Weights of a small transformer language model: RMSNorm before each block, a variant of Adam for these matrices.
MLP neurons of a small language model. Each row is named by its layer, matrix (down: output weights) and neuron, and shows model dimensions 229-324. Each number is 500 + 50 x the weight over its row's rms, rounded and kept within 0 to 999. Numbers have three digits each.
A block is one neuron, or neurons of one layer that tend to fire together. After each block is what it responds to, as a language model described it from the Wikipedia text at the highest values.

L5.down631:513504512398489490490498507493520561469470481481512486575518479531461518573482534539473476469510442455496489422492515543469539499462569530559525537428443497605503496523491459475523598461511477441507457529407455462504531444414536559463416562457542522542417520502487494490604550533544584450
L5.down952:546447426533393557542489513449439524541460495440563438569467476568496461489497562606393504476499474516476509502421549493441518534448567469494540556562458548557516409445464443486539418496472532481502411440545500396463543599502457538473491561509504496513423531531498467523446547543561569426
L5.down1042:424508520629509573518400423557495346516528498525469555534552513467475462545542558514502454486492507554514556456590555581469402594451494455547508488448463433505447565511431464474558498431502418467512562411442503512456454570446562398384552487477464496418465509483523559540549496517467496491
L5.down2422:434515416402503523543486444499473578552521428459588519629509443498510514424470452461529505539494547560431572551496399544512552505467590483554555507563431573544466578445441456498369472570489460463456518545481483484519565544405517506540456571532517513510534479558534470496476555565470552403
Description: Content-word onset after prepositions. The first piece of a content word, often a verb or gerund, right after to, of, by or with, such as def(orestation), up(loading), reconc(iling).

L3.down294:535562506533581570497516511395550504472480462397551407526558416497448519510611406526485544484495505455466457524559511430615507475452474529508422520485482546416511446491487448492432467416442514563499432545469563516425527527528526547546521472498452450405472447518499506493553478567421507518
L3.down355:570509408478460493523452458422508560518589532557517460532473470522528489467549533453578492534561492489510531514590431534375477437520476456539444464495447533480518471552523441539468484527444527425538434498575499432588488505530488538502483541545460589400436531520505463491535568544383531568
L3.down363:500437446571549463512448396556459495587513444423465601525479533407530477439467484547455467643533610598516508459411512474631441436478504478508462510502530548524485492485433448465408535521382474455492511483435465484628501550423555574521477594482498484397504545490496478529488528455500515466
L3.down780:566417526499489525494403452517580527524514479448510519467452597548543481452514471564508557486513543499574473505477542509465521425444577442545582553520446552529485560477534436490596479537438503533534555446564550399495523485513504426506392500511499549534532538515526560538550525597460538494
L3.down1000:569550538570520464466500437468534456440542346438512572446474598542439479487545455482558459530447516532485556560391525509446476464540491465460552457569424506457418528424500445464562517479559346540452552433550562437566504502435462494568508538507441461459442549432591527512538435463387444535
L3.down1416:483471511454479417437525534461511422581541453492470408477531642537491450551482468495520439490530498489478521542587578506500477481480483440434447492470451569461493444506539553565490520430428560533491506552512511494483442533491464520453528511564448475493508529367426518425502439489465583513
L3.down1440:508514518508454495580503537421473503524566488502469452548447522481523428446497519578531572513551514521444546564446513460433569432549534468395567464528448517595471541519500451505532536494391539536520538511488497538499496456535492579484510448411513510495534493553544488568472532479478486455
L3.down1449:554424448509555490572579594547430522525460544323401468468578452483521570456495456477504580431509536465519496521428457514457449496553518459452452506426453550460539498458485521513473453437510542447467471524478431490384548581513500513477506557493495577538463390484447442505511476480438422575
L3.down1608:586508470448494564444481430503436489455443488500463614623505510543510489488544486533506514464476523534425551556476464488501441568574457472505461479447491566494473371480419523510455505566551554656491504498438515506489565511481493522459536492484423513671421565485628461534587455547550587598
L3.down1633:494495525530540473487437466484553485452470482520534583520583590484516403456552550524485560505534562336497598485556572518492483506440586537558512507527436546470535568546573501491545499473392453502430552545480536476556558567473437563527543517551494460447539494441482509415488434555455546436
L3.down1725:502505540561460533501449426578449515495527453407437516521425510491493445514496546515592480529507505473526496505476477531430520485498599434449477516463523600529529518500488555472506512500491464465582535472526546419388499425455474443509488610565483489566558531471477539477458479500461599485
L3.down1740:473484500506533541461466523492486484494467524431480482487469579497564464564579442528450422486466578523520548517517523511519540451500499528476511516522479510528580598550502531489490426503545438396513589481525502394547434502409553476437545567447425521524434498504528519522485548510481503441
L3.down2337:581609537522464493423528458598581514518554642537608493438487568539533543493531459399591517489506457452498484516489603468430496508475444510495480512504527439601533561504446510372513566429640471542478502438473422590486518551547448416538570496500481466431482556473551440443479472478525548430
L3.down2361:547433405525522500532627502511533572467505556466555428523576567552492484565424487495501428611524489553520523490466519469569500472538487623488448501476521435483565510460551504467474491491418556516506492405461413484515504493488533475428446492376526482519474447587469452497498559464531593569
L3.down2474:561464420533439505563543609462532551410513525426531451494476482505483482496537567481466475453565486476530638522529526381549505448465440530506558455431460489428552495439496481515467565496444425489434561505544604433499551489535476499496567444470523447479485639522506525536413558448452464451
L3.down2493:493489469453567472549537547534525354563514495508482461527507514524557512583434491501520497443428430508536479500557528484423506546516478523478534566533387534492470489510487467453510490465408545438427551556587488498460548507456533579484547477450511539530494487602603531487570512548410470529
Description: Word-stem fragments awaiting suffixes. Opening pieces of longer content words, usually after the, to or and, such as execut(es), select(ivity), prohib(it), conserv(atives), with some whole nouns or verbs like progress, object, download.

L2.down401:481529428546449468501454454463504507497384498426513435522554512522518411512460495537454489572487529474519458409492560512507459539540515501460539560509476625430500507466549447474471553460538511499541547518491526493560503512555485517485457522531484515496534465442472516618543468516530502546
Description: Place names. Names of cities, countries and regions, often after in, of or a comma and in lists or tables, such as Dublin, Jakarta, Berlin.

L3.down324:530527504494508559588532479610505453522547467492477562544483487471428534529467531502549461561544614552565510521520557490538500400527491564441485619544463502506478479484431422454436486501483461401543565529546612522506523568458584522459511476501463518490479368495423426485474415462593441496
L3.down460:504589458534414389466464494466513493510443559470520455495522575464549428572548524511526484445484523528505418424619513490472459483535483431492452509570408524410474483508476479560530470502514364495537485551504524539561528470477531497413515474531494500468446521508506523462555457458548517515
L3.down462:465443412552533523509508438570527539383476467532447657425463510468556547625495387587446476487533519495530529434531599488489536480614528555410483562524587654530516464491498549494453533460532459465541488490393414572463500521477501537432565498581497503533486476559502495470481473476425498426
L3.down569:466502516511519495595522458495606489507492547460533479586528510505511453564459504484499528555537498490492479453532559466409488545542542459504505521544536509470539429427512499488524501409529440493460588507615538481488497494586504448432467474516523467510457518491489555522565504430544495508
L3.down578:551410486476510600572514374567531481422537434405475494498386493495465528489516465557443515498546546592523482487484531536478568524614499515544484464479453407488542499542562527441541513424515530496429532471537483471430478569535521477498480483482503508472500539518449452442479599487458514519
L3.down646:500552461481490451522452499504476514450524434493481512437418541521508550588442506437489417547468527565495442584575479470580435515512442476464449539603544533481515499553457447542469514556453432441535522523475527481520424518387619508429507458430481531453482531399534505472468468437436492497
L3.down806:543414485460399515507538426491492519482537474482551506416480498554402455538568562483404411468494456505533411401513554550492489472543563539418523511572539507550592487392510494445514505537446459493468474488578537451483512514561413455521389513464521492467510553401475487405497490545482442548
L3.down1053:563472419519493488519585448522502495545562499512486585554539559498463482522526514494536569490544541524601535550445514568560492524440497492486525528603622484512481518423438471474463517458481473487361495538587464514464610567436576619406528513533582432460559483478433524496546584517570585516
L3.down1544:455486539530463477547517436498542433526489562468498456499521533492545437551563579499458530476571522527543434474595561464471565483512527425456497594441478517524470501526586501504527501474545458513515525557491473537484540551495480435460520493434503401499507436379455560496512494552543570430
L3.down1547:492513561608463572563543514479580451571581372464567444472483492529446459520529547464514453567543554528503549477583572502576424506567476507502562529556441557449400525540456472452425542482544498458617464570477559500516520588505516532457520515536475427471505576571627403559485507495463487479
L3.down1711:508401528384554498538531535520528500527467496456532500524406518560470500504466500491509412539525521521453497418528480571492483456508521567514469464463510492435546542425529485514456503447504459477414479478460545487476499583500477467474453502559594478481552558530465524493502520518359487568
L3.down1762:493448541452560503474502500588524437406484438375512477510457554598467461515501438498423463537511523601494486439459594600438477543547527480535541494508506480482508537493525508448518519430483491476461514502533496502507378487548447438499468509490457510479541514495468437433557476447610453495
L3.down1769:455454403556546561564448398462542513445477586471440562483555456471412535501579546496416521458610460592529570517557493488465499557559458406502407478534496543484516402576516503459512512528438508547513564470574461474514471569579561527523586489452464571549463511499453515513433569503483557471
L3.down1886:603587516571491574500616452437521525517481464402540499492508576526604635504506434533438519514504527452499479396504540541502445533547440581495480491591530491566453542545503450462543432557572598526445500544511594448572548553576427523547547400574544575469500538539552456481428548487517501470
L3.down2193:494546497479507568512475424578525531471456589503515432512434532456514449444506482517489441556471473503444483510557460472495543574562511471486488549435496384480536541444482524561534488487590518537585475492547505543528462427486542440441539459466550489453418468483456485516459496482487478460
L3.down2375:440564461493514457464474461553538517526493532544606560478516475484506434438433483432483488502545546513469437550638517476557483511531501569434516494421438389496536441501501428556456566502580519517536446471522525470476583511521538519461566515505538484498491545541413504563506581462521464470
Description: Demonstratives and English place names. Mainly sentence-initial This/These/this pointing back to the previous sentence ("This privileged relationship", "This episode"); also English towns like Rochdale, Leeds, Watford.

L2.down2150:511448564487471446602550458521525461483516530507468493571486498510583542389599456576511574530443533403534622480547541472405565497451430494487568551520444578490500581539529461486598410486435496517497509528626491493438614542458507533487485530482498524508489499479493531564507543537471537515
Description: Verb stems awaiting suffixes. Word-initial verb stems that a suffix will complete, especially execut-, prosecut-, persecut-, act-, invest- and rebell-, followed by -or, -ion, -ing, -ed or -able.

L5.down1953:475459534537550459431481454455533564486475551489515435490548520440467393419520557485596517501554553417477527523499475458522518535424487480477475460509539494507472559479430482516465542504429543525535503583542493499451468468477410491506464488472573478449439504513462445438445579536420457520
L5.down2103:525441567382539619512537486543576499511493469409534460446503555510433490482537495476446427581468551516467480485547514546490468509437464584461495523589577490468554500520591504476486480414471537534487509487524569485449468482600513504524518440506572479472515596518524507477494523595510424548
L5.down2278:458493582460563585471367466518485588528468462457493450468555422545417396502408495473547516499534425640500447521388533478433575500488560549482541497535532469496527519472527507594497591514466504531473517572471496425524580509508551484446522580533448422568506496438444475540561504522575487440
L5.down2415:471485453464561531535529504547479442548447468494479470501443437446566424556449424508504420454574466511578468454545473425520510462481470540513507550495453491403630455449529522466422438429487419552510544498454455514375476434531469546478521523461537468407505565478518437502512502569524485541
Description: Anaphoric clause openers. Words that start a clause by pointing back to something just said, mostly "This" after a full stop or paragraph break, and relative "which"/"who" after a comma or noun.